Part of a small language model's weights.
Size: MLP 640 ReLU, vocabulary 8192.
Training: a variant of Muon for these matrices, 460M tokens.
MLP neurons of a small language model. Each row is named by its layer, matrix (down: output weights) and neuron, and shows model dimensions 16-143. Each number is 200 + 20 x the weight over its row's rms, rounded and kept within 0 to 999.
After each neuron's rows, "fires before" lists the tokens most often just after its 100 highest values on Wikipedia text that the model never trained on.

L10.down270,185,185,159,206,200,177,182,192,209,208,206,169,212,190,187,222,239,251,175,215,198,217,178,188,202,218,221,169,155,211,209,207,209,185,227,175,215,231,194,203,186,211,209,200,240,207,216,185,198,190,267,197,226,191,203,172,177,206,189,230,199,200,212,204,179,177,192,199,212,193,189,201,192,195,197,185,198,186,198,193,226,182,214,195,200,221,219,229,184,229,190,189,216,195,185,198,173,199,222,222,159,203,184,198,181,223,227,232,203,191,197,184,167,218,206,230,168,223,208,195,188,204,210,191,208,169,198,163
fires before: "\n", "\n\n", "=", "c"

L15.down503,203,212,214,208,194,173,233,221,198,223,198,202,204,187,191,168,184,218,218,191,213,188,204,225,193,194,203,216,192,197,206,216,218,199,193,182,156,201,194,183,211,158,167,188,173,256,185,207,157,204,249,185,202,211,177,189,196,200,195,221,190,204,215,184,188,219,195,213,206,210,238,148,200,157,220,182,229,179,173,190,201,181,179,185,228,226,176,180,223,207,189,198,148,207,198,179,208,215,251,208,216,172,187,205,209,194,203,177,207,192,179,197,187,164,197,176,204,164,170,188,215,227,187,200,185,200,213,248
fires before: "-"

L6.down554,214,213,221,193,150,195,184,194,175,246,205,246,200,201,198,206,199,216,236,202,202,229,183,177,202,220,207,150,210,231,193,189,190,195,167,226,219,234,185,234,196,208,244,225,220,237,210,190,182,235,202,183,191,208,206,212,167,209,188,210,157,214,205,193,202,219,186,185,210,216,224,204,239,208,196,192,183,192,193,188,207,195,182,180,208,211,213,199,192,205,137,174,210,183,211,201,183,213,202,181,219,203,226,212,192,211,203,185,195,207,228,198,186,219,189,201,217,200,208,191,201,201,173,160,220,193,193,148
fires before: ".", "=", ",", " and"

L11.down95,196,233,207,188,220,221,211,177,218,194,206,189,185,177,211,218,222,195,192,204,167,226,213,217,163,229,210,207,250,202,196,220,202,227,190,199,226,185,188,207,191,178,203,184,211,212,182,192,239,204,228,195,164,202,221,212,200,184,170,217,208,241,148,207,190,167,221,180,214,178,237,221,206,210,170,211,155,211,212,188,179,200,252,231,203,216,186,202,212,194,195,183,188,219,201,198,196,202,204,216,183,220,179,196,208,197,186,177,198,214,228,205,214,212,196,237,186,248,170,179,176,219,167,195,203,164,221,213
fires before: "on", "\n\n", "ons", "ve"

L2.down183,176,211,221,215,208,175,186,215,201,180,206,196,187,197,215,181,209,208,222,160,196,186,182,186,283,178,205,212,194,183,182,199,205,208,218,206,211,213,233,197,201,182,179,228,180,249,185,170,186,193,168,189,199,191,219,218,202,185,175,189,191,182,179,218,206,186,169,216,197,198,211,192,212,193,187,238,182,220,185,187,198,198,234,183,220,237,194,203,217,209,202,218,205,195,186,197,182,175,198,211,209,180,198,196,202,194,229,171,207,192,196,184,234,168,167,225,196,223,208,212,238,190,211,208,236,193,190,172
fires before: " in", " to", " by", " from", " on", " with"

L15.down545,181,200,231,180,203,197,230,213,199,174,200,190,212,222,209,191,168,214,182,160,160,226,203,213,201,220,204,206,203,191,206,190,224,227,159,187,181,234,182,177,210,190,179,181,189,220,159,193,201,174,188,195,205,201,216,205,204,208,194,197,168,228,201,223,221,191,232,189,193,185,203,247,247,212,173,179,176,193,213,195,222,184,231,208,198,235,200,175,215,182,161,204,188,221,232,212,224,206,224,198,231,214,183,210,207,207,210,214,180,209,185,205,214,227,184,183,230,207,214,170,230,220,201,176,212,164,194,208
fires before: "=", "\n\n", "n"

L13.down475,193,190,175,186,199,190,234,170,202,192,192,181,240,182,228,210,196,216,170,185,214,188,220,239,197,235,226,187,192,211,209,199,193,163,176,225,225,196,214,209,226,189,229,158,221,196,184,200,188,237,220,189,184,197,197,235,200,178,202,205,203,189,169,186,178,210,204,214,177,185,217,185,181,178,195,215,173,195,187,203,189,189,203,202,198,210,194,256,176,226,194,203,194,181,168,227,187,227,196,203,211,197,177,239,207,203,215,193,203,242,187,243,160,193,194,158,192,183,193,221,207,182,194,151,177,208,189,212
fires before: "|", "\n", "-", "2", "art", ";"

L14.down601,232,208,175,226,221,197,199,188,240,192,187,172,220,151,221,205,216,218,230,209,191,169,204,191,196,192,223,185,191,199,196,192,205,194,221,193,233,217,192,185,186,214,239,178,140,220,180,195,198,212,234,219,232,207,201,184,192,198,191,224,198,174,185,144,200,180,237,187,161,210,208,176,202,225,192,176,213,206,223,172,170,228,205,204,189,189,191,228,230,216,208,228,214,177,204,216,188,200,198,194,229,204,207,190,220,203,218,169,205,168,209,224,192,183,204,202,202,204,208,213,217,207,210,228,176,196,220,247
fires before: " |", "0", "1", "%", "2", "6"

L11.down309,224,231,153,178,188,207,183,201,236,197,195,181,222,222,224,181,196,209,226,180,197,238,187,183,195,204,219,151,210,195,198,190,165,148,198,204,183,176,219,217,182,203,207,228,191,206,201,235,215,225,176,193,196,221,179,220,199,231,208,213,164,207,176,200,186,211,234,192,216,231,177,179,177,182,216,195,214,170,208,215,197,229,220,220,224,207,214,187,201,199,181,194,208,171,195,189,165,222,230,196,222,188,201,195,209,202,209,191,209,200,216,193,176,213,177,220,222,214,175,209,151,206,235,195,229,201,169,197
fires before: " |", ";", ".", "|"

L6.down605,164,202,205,167,197,195,224,192,209,191,199,173,183,220,179,230,200,156,167,220,222,192,214,198,166,204,207,193,215,218,186,189,223,202,198,198,214,192,215,222,202,241,219,190,210,176,216,172,238,198,207,199,198,227,189,198,226,201,178,201,220,219,205,191,179,229,212,182,210,187,261,213,185,198,178,173,188,196,173,176,206,189,164,183,199,179,202,200,219,236,184,236,205,209,185,192,242,178,177,219,215,246,206,190,178,191,234,177,147,181,190,160,201,188,160,173,175,224,200,178,193,219,248,217,217,204,209,195
fires before: " |", ")", " (", "\n", " –"

L9.down502,234,193,188,187,217,216,214,217,183,205,215,206,189,218,198,209,183,160,210,192,229,179,179,193,213,182,179,182,198,188,218,205,223,191,211,225,210,209,189,183,180,189,211,207,186,205,224,219,198,182,185,173,202,203,234,201,228,165,183,197,206,194,226,198,184,224,196,229,186,177,202,226,209,181,193,141,211,179,203,215,193,179,235,206,200,186,207,220,205,167,201,195,204,204,202,179,179,167,193,175,212,193,202,220,233,199,218,194,212,172,203,184,218,167,205,222,230,201,180,226,184,208,165,187,206,178,213,181
fires before: "  ", "|", " 1"

L13.down349,220,186,174,191,203,164,202,198,218,216,237,199,216,212,235,215,194,192,193,230,190,196,210,226,196,205,211,252,213,182,212,190,223,210,242,206,195,219,174,176,231,186,208,172,211,192,223,222,204,206,218,223,205,202,195,197,220,169,191,184,221,186,206,228,225,185,169,199,176,179,201,186,142,211,243,188,191,187,197,228,222,177,199,188,198,203,204,231,197,195,201,206,207,223,199,221,173,215,235,204,212,227,216,200,231,180,217,178,198,224,199,239,184,201,201,215,196,194,207,178,175,213,204,163,216,210,199,192
fires before: "-", "{", "N", "2", "°", " of"

L6.down529,186,179,221,183,193,184,182,195,232,192,197,197,190,217,179,162,175,173,157,208,204,211,210,183,207,194,213,203,208,218,243,206,201,233,212,201,179,206,200,235,216,172,206,229,199,203,167,189,202,200,201,206,245,198,205,218,186,213,216,205,205,198,165,205,196,203,197,162,198,178,222,225,165,197,231,180,195,215,207,214,226,156,187,243,219,195,235,213,237,194,171,193,182,231,251,228,201,177,207,197,193,200,209,209,194,203,190,200,169,212,182,229,179,184,204,228,210,189,187,225,201,206,223,197,214,215,237,189
fires before: "\n", " —", " |", "-", " 2", " 3"

L11.down29,210,193,221,189,172,192,200,219,201,222,157,197,164,231,210,220,188,187,179,187,214,203,227,192,181,190,222,218,199,186,202,212,220,228,222,187,179,193,183,229,167,208,186,221,191,196,130,176,222,197,214,209,216,237,185,213,187,196,190,229,185,252,199,207,208,192,190,198,193,193,188,183,191,227,194,225,197,202,190,194,165,207,214,166,217,205,194,184,188,223,200,199,218,175,180,212,188,220,240,232,207,191,197,185,216,207,215,188,219,162,211,185,193,230,192,198,250,250,214,223,231,174,212,209,185,218,185,217
fires before: ",", ".", " of", " and"

L2.down484,183,217,167,197,162,182,157,224,195,169,149,161,197,205,219,183,205,174,191,232,207,202,193,202,199,178,217,169,214,204,187,190,209,188,206,196,200,220,178,235,216,216,186,194,246,220,191,207,207,233,199,223,184,197,175,190,195,211,173,216,239,213,213,186,197,179,173,184,213,232,217,187,180,213,177,190,182,185,190,192,204,197,225,200,217,187,206,232,239,201,204,181,197,189,191,193,190,230,176,217,227,220,167,193,199,206,211,223,197,237,236,229,219,234,203,205,230,218,227,229,197,147,219,233,130,224,199,182
fires before: " |", ":", "\n"

L4.down464,208,198,162,181,207,222,180,165,216,182,225,242,193,203,172,161,218,205,191,219,177,204,212,230,197,212,168,181,185,203,165,205,215,209,184,175,184,198,184,199,197,157,212,215,216,172,205,209,202,244,222,221,215,189,217,224,192,210,199,226,226,221,167,216,174,188,183,156,200,196,181,178,222,187,220,188,198,172,188,230,183,158,241,208,223,212,194,210,181,205,176,193,200,213,210,209,183,193,209,183,169,191,205,213,180,192,190,204,215,188,221,200,219,206,187,246,206,205,180,209,191,223,200,182,201,200,269,217
fires before: "\n", "\n\n", " |", "=", "|", " —"

L3.down516,204,204,190,203,207,195,185,202,205,218,215,191,221,193,188,195,181,173,162,180,199,193,219,176,219,158,189,242,237,242,214,182,204,201,236,209,195,210,189,239,210,231,204,203,184,195,179,219,198,256,200,218,209,196,210,224,188,217,185,212,184,214,187,218,174,175,235,174,201,207,228,188,188,180,235,206,205,215,187,189,203,198,159,178,188,215,191,210,171,212,170,226,178,200,176,206,164,208,185,214,209,225,214,218,211,210,181,184,185,169,206,215,195,188,194,211,188,240,194,180,192,223,204,185,219,171,182,205
fires before: " |", "L"

L2.down342,211,181,188,228,203,197,195,193,193,162,178,200,225,196,200,197,222,182,196,175,216,187,214,212,177,194,220,201,176,216,177,204,213,173,206,213,187,173,219,187,228,221,207,230,238,181,203,230,144,226,193,204,219,207,174,207,238,204,192,219,174,198,205,210,237,212,216,190,220,194,199,191,188,198,214,182,194,179,165,180,192,197,186,178,143,172,176,184,214,188,223,228,184,212,171,215,182,201,194,245,213,193,222,216,242,195,176,195,216,140,218,208,183,186,199,193,192,195,188,195,237,192,238,180,193,263,237,194
fires before: "  ", "\n", "-", " Republican"

L10.down458,221,255,205,190,179,166,197,199,165,208,193,211,207,191,227,201,188,193,174,191,200,202,210,181,225,227,210,201,252,215,233,203,235,195,208,172,213,208,190,204,200,197,223,168,194,220,207,212,168,218,203,203,203,201,201,185,185,173,151,198,194,219,213,211,214,227,178,217,192,200,186,208,255,194,189,205,175,172,220,223,211,214,201,153,207,196,190,171,183,192,196,186,193,189,195,214,181,197,223,227,216,211,226,166,179,187,211,223,185,201,187,199,180,212,228,181,176,197,207,224,203,153,197,216,201,212,179,169
fires before: "=", " =", " of", " and", "y", ","

L2.down324,197,215,194,180,207,189,197,239,180,229,210,217,233,193,171,185,164,195,185,202,195,239,208,221,209,175,224,200,183,159,213,207,217,226,212,267,204,215,196,214,205,189,249,201,162,199,194,219,226,200,197,212,185,230,185,198,208,195,204,214,222,239,190,193,169,166,223,234,210,193,202,169,195,179,224,186,206,217,206,184,201,202,213,184,206,208,219,210,173,174,190,216,208,199,212,200,204,177,183,206,237,183,218,172,186,168,157,201,195,215,260,223,207,214,181,192,206,195,215,220,224,214,204,250,187,196,190,148
fires before: " medal", " |", " place", " in", ";"

L2.down339,194,180,175,203,168,194,197,186,219,201,169,225,152,220,196,179,205,204,202,183,192,197,210,238,214,209,223,202,211,175,137,177,225,235,193,226,200,179,195,182,215,202,204,253,178,199,209,179,214,225,187,198,231,218,233,241,184,171,195,260,199,211,195,197,206,210,210,186,177,188,212,224,204,198,217,238,187,192,209,176,215,224,224,211,184,204,213,195,200,196,209,204,206,226,210,191,206,188,195,244,208,174,198,169,214,210,191,187,188,187,210,183,184,205,217,212,199,176,182,176,179,222,198,180,226,219,228,205
fires before: " as", " in", " for", " by", "y"

L8.down69,178,239,214,163,218,192,238,221,171,220,186,226,227,210,200,228,213,194,203,202,219,179,197,208,249,192,209,204,235,177,212,204,202,202,198,197,225,225,190,219,194,202,182,195,175,220,200,176,193,213,188,216,178,199,179,184,156,179,195,247,198,174,203,180,191,197,197,161,170,157,210,231,220,167,177,197,168,200,208,224,169,175,235,194,200,204,200,216,223,219,264,171,201,203,212,186,175,193,208,214,210,177,198,182,191,206,219,185,205,197,183,176,241,209,194,210,191,224,223,225,177,207,203,202,211,210,215,221
fires before: "|", "-", " the", " to"

L5.down261,205,209,198,225,177,188,201,204,198,256,223,220,205,219,200,194,165,174,198,168,201,194,194,184,162,192,173,218,213,204,216,217,215,211,189,184,209,217,166,204,215,159,182,173,191,183,164,234,192,206,193,195,222,194,164,208,164,199,207,224,240,185,235,215,195,184,199,196,191,223,201,188,206,198,179,180,207,219,198,198,185,161,235,221,196,191,169,193,185,205,189,165,187,172,186,157,174,216,204,177,222,177,243,223,219,210,213,214,244,203,185,195,212,188,191,204,188,214,241,196,189,198,248,198,217,221,215,216
fires before: "-", "ed", ":"

L5.down274,168,199,194,193,192,188,215,165,166,185,188,205,194,197,186,217,215,219,227,220,206,182,169,245,179,191,201,214,226,209,193,196,168,197,236,201,226,185,177,170,222,184,173,214,200,181,188,206,184,158,191,190,173,198,208,205,162,231,200,197,219,199,187,197,235,222,200,203,186,199,204,225,233,196,186,224,196,196,219,185,196,226,231,199,194,194,202,210,212,187,237,226,193,205,213,203,193,194,184,191,164,214,181,179,183,222,224,234,198,207,224,201,196,224,195,191,185,206,188,238,159,172,210,212,214,197,203,218
fires before: " \"", " Cop", "  ", " –", " The"

L13.down476,206,232,186,196,239,183,213,224,171,185,206,200,174,198,230,192,180,255,209,221,200,234,199,208,196,201,213,193,211,221,189,214,219,183,197,224,160,209,231,224,171,204,206,197,200,219,176,202,193,192,196,205,181,204,168,207,208,178,159,207,170,188,169,222,193,183,186,214,179,199,203,226,204,208,201,207,213,184,188,191,240,184,211,189,221,209,192,150,238,173,178,222,223,202,160,223,210,199,216,211,221,189,200,231,202,189,192,191,202,199,208,175,183,180,214,202,197,174,182,189,190,217,179,204,183,183,180,223
fires before: "-", "|", "oph"

L8.down4,182,204,184,196,190,210,190,199,247,199,185,186,244,215,183,166,179,207,171,213,197,219,214,161,217,218,196,193,177,217,233,185,186,214,221,181,169,198,220,172,202,174,196,219,196,205,173,190,190,174,223,198,219,193,187,207,177,184,195,195,190,175,203,200,173,188,210,170,193,227,219,212,193,184,204,164,186,232,212,187,224,196,165,219,197,170,241,189,206,228,193,167,204,241,204,203,207,196,185,214,191,174,197,229,174,195,216,193,196,254,177,230,188,217,204,233,242,225,200,217,184,179,221,206,223,217,235,176
fires before: "\n", "  ", " 0", " —"

L4.down224,188,199,192,191,222,231,189,168,211,215,175,170,233,185,185,197,201,206,196,208,231,232,219,216,225,193,220,190,251,214,176,185,206,226,173,225,191,186,177,191,233,233,164,190,192,202,203,226,191,199,214,221,215,203,208,191,209,230,160,175,176,241,191,170,200,199,202,176,198,162,221,227,193,192,224,228,203,198,227,174,242,171,202,208,182,145,180,170,208,234,211,193,182,228,197,230,212,202,218,209,210,189,160,207,180,195,212,176,198,174,183,202,175,183,216,199,220,190,169,230,184,190,192,233,196,179,220,212
fires before: ":", ")", " date", " by"

L10.down391,198,221,189,180,205,220,195,226,206,211,206,195,229,198,156,165,216,199,223,214,166,197,220,183,201,183,219,207,161,199,225,228,186,194,204,223,207,177,194,213,187,201,180,166,177,220,205,197,213,206,222,208,195,212,207,143,203,165,196,177,176,202,196,192,173,217,194,206,229,163,220,237,228,221,209,223,193,197,233,200,159,198,203,176,194,173,205,192,185,223,210,216,246,199,200,211,207,204,215,212,221,207,212,216,202,173,198,196,184,209,233,227,185,214,227,166,235,186,207,215,172,187,174,236,216,180,216,195
fires before: " |", "%", ")", " mi", " ("

L7.down1,188,237,191,185,175,208,163,182,212,219,198,221,170,208,237,201,184,179,159,156,194,206,148,212,229,182,204,202,222,198,205,156,182,231,166,183,209,225,188,236,196,198,200,214,194,202,197,213,187,221,216,225,199,200,192,199,170,215,223,203,174,188,161,202,160,226,207,221,205,210,201,184,194,212,180,217,188,184,200,206,174,177,196,165,186,212,219,217,194,260,189,194,217,215,191,211,217,198,201,224,223,195,218,214,216,196,212,168,209,181,230,203,181,232,180,195,222,217,211,234,241,197,202,224,209,169,233,191
fires before: ",", ".", " the"

L4.down605,181,190,171,211,213,198,245,225,192,217,205,204,217,190,202,196,193,209,224,205,213,164,206,193,180,214,236,239,206,219,206,178,219,168,188,174,189,193,196,181,193,185,215,191,196,194,224,183,189,195,191,196,166,180,161,168,195,194,186,207,160,188,176,207,171,189,218,173,190,209,196,150,204,211,229,205,209,168,237,191,186,199,201,166,196,184,216,192,171,194,215,186,198,186,197,256,204,239,215,171,207,218,196,215,230,226,194,217,188,230,173,199,218,166,199,194,225,201,179,215,181,183,193,232,190,180,169,221
fires before: "|", " |"

L19.down27,193,215,229,207,200,214,183,231,216,207,195,234,217,195,175,217,179,225,175,232,182,173,160,209,214,198,177,198,174,203,178,167,212,181,164,220,207,217,176,211,210,174,206,189,207,220,195,187,218,188,171,233,196,203,161,198,256,201,204,207,227,190,207,170,205,202,199,233,214,196,220,200,188,182,191,194,200,209,196,186,187,212,188,222,176,207,168,211,200,201,216,188,186,209,214,216,232,196,197,222,216,184,176,221,214,177,209,215,202,177,219,187,177,174,238,223,161,183,195,192,221,214,179,220,198,165,223,229
fires before: "-", "oper"

L9.down118,225,206,222,184,222,225,197,164,217,225,156,200,190,215,160,234,194,204,201,179,174,180,193,188,190,241,216,186,231,186,220,162,208,211,185,201,202,181,245,220,212,211,212,207,211,207,193,177,198,211,203,198,219,197,159,205,191,187,216,188,203,189,193,194,190,164,222,213,186,190,209,179,175,180,208,179,207,212,215,174,183,169,210,219,191,221,207,195,200,216,198,199,198,173,204,212,191,201,169,190,217,199,177,143,192,196,203,228,202,198,229,191,181,194,227,207,187,183,226,197,219,192,217,170,229,208,239,219
fires before: "\n", "  ", " 0", " +"

L7.down379,220,200,226,203,174,172,236,204,169,212,226,240,210,214,206,182,181,201,212,196,200,187,224,208,206,206,204,215,217,187,206,191,194,162,192,212,187,206,190,201,193,181,197,230,152,170,187,199,214,192,181,207,203,221,196,219,176,167,206,229,190,203,208,160,219,206,180,187,202,174,169,186,194,162,173,200,182,179,190,176,197,203,218,185,144,204,227,209,180,219,213,230,198,217,190,200,208,189,188,202,211,168,215,213,242,205,228,185,191,210,223,226,215,249,194,173,205,241,196,184,177,234,189,192,213,199,213,165
fires before: "|", " |"

L19.down84,197,176,205,165,159,189,221,209,162,162,183,227,219,171,184,184,177,185,213,213,208,198,207,166,191,211,213,208,178,198,196,156,228,206,194,222,195,227,179,187,131,215,203,203,199,199,214,158,219,210,225,213,209,238,218,214,203,210,144,166,202,194,187,201,214,204,191,199,206,170,235,193,182,155,166,221,195,177,195,205,221,193,179,180,209,220,174,206,224,206,215,165,215,170,224,190,194,196,206,187,165,225,180,213,210,204,176,196,204,194,190,211,183,209,225,203,176,208,195,192,202,188,185,168,240,202,208,226
fires before: "8", "6", "2", "4", "3", "0"

L10.down476,194,210,205,214,198,186,205,160,202,195,199,240,176,212,212,205,190,210,185,178,190,211,201,218,193,201,195,195,201,228,220,206,216,239,187,184,205,196,165,196,193,217,179,208,215,217,170,202,186,199,205,243,214,175,206,190,182,166,198,212,170,187,201,196,213,162,228,236,183,205,252,212,217,262,204,192,153,210,190,208,223,209,191,209,199,199,204,213,196,195,191,182,201,212,216,216,213,186,211,188,205,230,195,180,192,210,212,211,200,218,220,209,198,216,197,221,194,203,176,228,227,216,191,174,214,207,226,178
fires before: ",", "–", ".", " to", " and"

L9.down614,217,198,165,225,174,214,188,175,190,198,178,207,170,222,256,208,201,219,174,201,231,197,199,197,190,215,207,209,205,185,163,154,200,256,192,181,201,201,195,189,215,193,216,207,206,216,179,216,190,203,212,193,167,177,209,194,207,198,162,222,198,185,198,188,205,202,257,191,227,205,200,222,194,156,193,185,206,193,194,192,204,184,227,205,207,225,192,211,194,181,210,207,184,206,204,231,174,208,182,173,247,213,209,201,212,207,209,199,188,233,217,235,181,212,189,178,233,216,196,183,212,200,223,236,194,193,215,203
fires before: "\n\n", "\n", " of", " and", " (", " who"

L3.down215,175,206,194,209,201,198,180,231,175,201,211,188,229,162,176,190,204,218,154,220,198,206,204,213,212,163,201,195,176,174,244,203,181,201,206,226,173,215,176,197,218,222,246,188,169,211,199,175,209,233,214,209,201,216,200,223,206,167,184,236,222,177,171,232,213,193,236,209,185,181,221,165,210,201,207,178,186,194,183,175,245,215,241,217,178,182,181,186,185,194,206,213,205,196,189,193,175,166,187,207,204,235,182,186,220,182,148,209,191,203,213,238,191,185,204,183,198,176,205,233,201,203,215,207,166,181,205,193
fires before: " |", " century", " in", "-", " and", "mi"

L2.down202,199,179,192,219,211,201,198,225,193,174,217,189,175,190,234,221,212,177,172,164,200,195,211,211,214,194,207,192,206,219,238,227,201,188,181,191,233,209,185,223,187,135,180,173,175,192,217,211,231,183,181,199,171,222,213,205,225,217,220,183,186,231,206,246,217,166,206,226,203,191,195,186,210,248,187,178,165,187,212,202,200,189,223,199,235,186,169,217,190,200,198,188,169,176,200,162,179,225,214,217,203,184,198,216,242,208,217,202,187,174,206,202,225,210,199,228,188,190,201,215,221,220,226,167,206,203,198,174
fires before: "-", "The", "="

L9.down476,199,221,164,180,204,190,183,216,182,210,218,208,176,217,165,218,207,180,237,225,211,158,222,196,186,193,208,210,185,222,175,204,220,198,228,164,207,158,193,202,185,206,219,197,237,174,199,203,170,194,210,212,189,200,199,140,185,195,220,204,191,195,223,182,214,205,201,211,182,214,217,187,167,209,199,176,171,201,195,199,190,221,222,194,190,160,171,175,235,212,190,232,255,181,215,242,204,226,208,210,193,205,200,248,199,185,222,199,156,222,196,180,199,165,162,212,185,204,221,182,193,204,205,208,170,152,164,161
fires before: "2", "{", ")", " |", " in", " ("

L4.down1,223,169,195,223,210,239,221,180,208,176,186,188,221,169,198,190,179,181,210,215,203,181,173,199,205,207,199,170,217,187,195,209,182,193,212,178,220,208,192,200,211,227,234,227,173,221,196,182,212,182,186,219,211,184,184,179,163,183,189,187,215,201,138,213,229,194,225,235,212,207,201,178,214,212,216,193,171,192,173,203,147,184,214,209,198,222,203,210,179,206,230,198,208,201,194,228,234,179,227,190,191,171,216,199,253,186,227,176,197,195,212,254,188,202,201,178,178,208,221,161,192,174,199,177,182,207,225,190
fires before: ":", ")", "+", " mi", " zone", "-"

L2.down629,180,189,204,197,213,185,157,201,252,202,161,216,224,211,210,219,225,190,167,194,173,197,194,221,191,196,220,180,205,202,229,217,227,211,224,224,199,203,196,219,194,219,212,223,182,221,172,181,212,190,178,199,202,195,192,183,177,173,208,187,181,225,210,172,223,188,199,185,194,213,183,203,196,258,197,168,181,166,191,178,197,222,200,186,186,214,207,200,168,217,231,202,196,219,208,204,172,190,209,206,196,213,221,227,189,210,232,220,229,202,200,173,228,216,217,225,192,241,181,198,216,200,208,195,214,195,223,201
fires before: ",", ".", ":", " of", " later", "er"

L19.down360,207,210,183,182,182,203,229,198,196,225,202,226,188,200,219,198,189,208,216,189,202,207,209,214,241,229,202,180,201,189,190,216,214,218,149,189,178,177,166,193,153,213,199,154,188,188,211,177,181,200,210,179,193,230,181,186,187,188,188,250,210,194,185,225,236,217,246,194,198,193,206,187,166,208,210,174,222,196,202,208,246,222,216,235,201,237,206,242,195,214,220,219,216,198,210,204,197,183,190,197,215,219,204,176,187,189,164,233,178,195,235,191,180,175,179,195,195,241,179,220,171,218,211,198,228,228,174,179
fires before: "5", "2", "7", "4", "6", "9"

L8.down81,185,182,188,188,209,206,176,189,199,196,194,213,183,211,170,179,164,171,154,198,240,211,209,188,184,210,211,216,209,217,242,197,208,210,196,192,192,230,219,219,217,201,187,203,226,252,170,224,196,207,200,245,236,172,206,216,177,207,216,196,180,222,164,249,181,207,196,178,204,196,204,193,199,190,216,158,196,191,202,204,226,157,198,211,166,197,240,183,225,213,176,230,187,219,201,227,200,185,170,222,210,239,205,172,194,204,195,199,171,211,188,218,202,208,220,180,198,218,218,198,181,199,199,195,214,199,241,187
fires before: "\n", "  ", " 2"

L5.down43,231,186,181,165,196,172,196,208,193,206,213,219,192,213,199,190,198,210,223,224,156,229,157,236,187,175,183,214,211,213,199,213,184,199,210,201,210,181,219,215,210,227,195,219,203,211,197,207,180,203,186,200,165,229,216,198,219,245,173,218,214,211,167,189,184,150,232,240,191,238,206,210,207,192,203,243,185,205,253,207,175,216,191,198,197,166,207,189,218,220,219,200,207,197,193,212,169,239,234,224,180,219,182,198,219,215,185,217,184,191,174,182,238,218,239,181,186,205,195,159,150,178,202,198,203,192,199,214
fires before: " -", "-", "|", "\""

L12.down638,192,194,200,191,209,182,203,199,205,217,163,217,231,181,180,224,185,201,199,192,183,188,174,215,188,229,194,204,202,190,210,197,210,245,211,185,190,194,256,235,205,181,200,222,211,227,219,176,216,191,228,221,210,230,171,210,206,184,208,200,227,209,204,214,186,178,210,206,194,188,191,163,240,157,191,184,204,186,200,209,176,206,189,234,211,188,217,188,206,223,230,206,206,167,205,147,233,209,188,227,199,229,199,183,210,219,218,174,190,211,210,229,194,213,216,181,197,170,249,202,199,181,198,212,209,219,231,187
fires before: "-", " −", " +", "  ", " 0", " 1"

L3.down250,199,213,189,192,252,233,182,234,209,203,173,165,202,214,223,176,188,138,153,188,187,161,201,219,197,198,202,168,182,203,215,191,170,196,200,197,209,190,174,223,213,205,187,231,216,212,216,172,187,229,164,180,265,191,189,163,218,205,175,189,202,213,211,190,183,212,170,201,200,190,184,194,201,198,204,204,169,203,197,173,188,194,232,220,177,215,216,221,218,206,208,186,228,219,204,217,201,217,202,204,202,201,185,203,201,195,218,192,185,203,188,179,180,210,222,224,245,183,186,196,214,219,245,220,210,199,206,194
fires before: " by", ":", "\n", " 18"

L19.down286,189,192,184,255,208,166,180,189,180,216,208,199,203,176,206,186,190,163,217,172,211,212,210,199,214,209,186,206,168,230,205,197,188,192,173,244,164,197,193,196,174,210,190,205,179,196,199,186,196,216,223,199,211,197,179,184,190,181,161,235,196,189,192,211,178,167,204,201,196,196,175,206,243,227,226,186,196,169,189,218,187,187,178,207,199,206,194,209,262,222,199,186,159,208,227,201,182,186,208,204,220,227,192,190,207,222,206,226,213,161,184,221,181,220,194,184,201,172,187,171,264,218,187,228,224,190,212,224
fires before: "6", "3", "2", "7", "4", "1"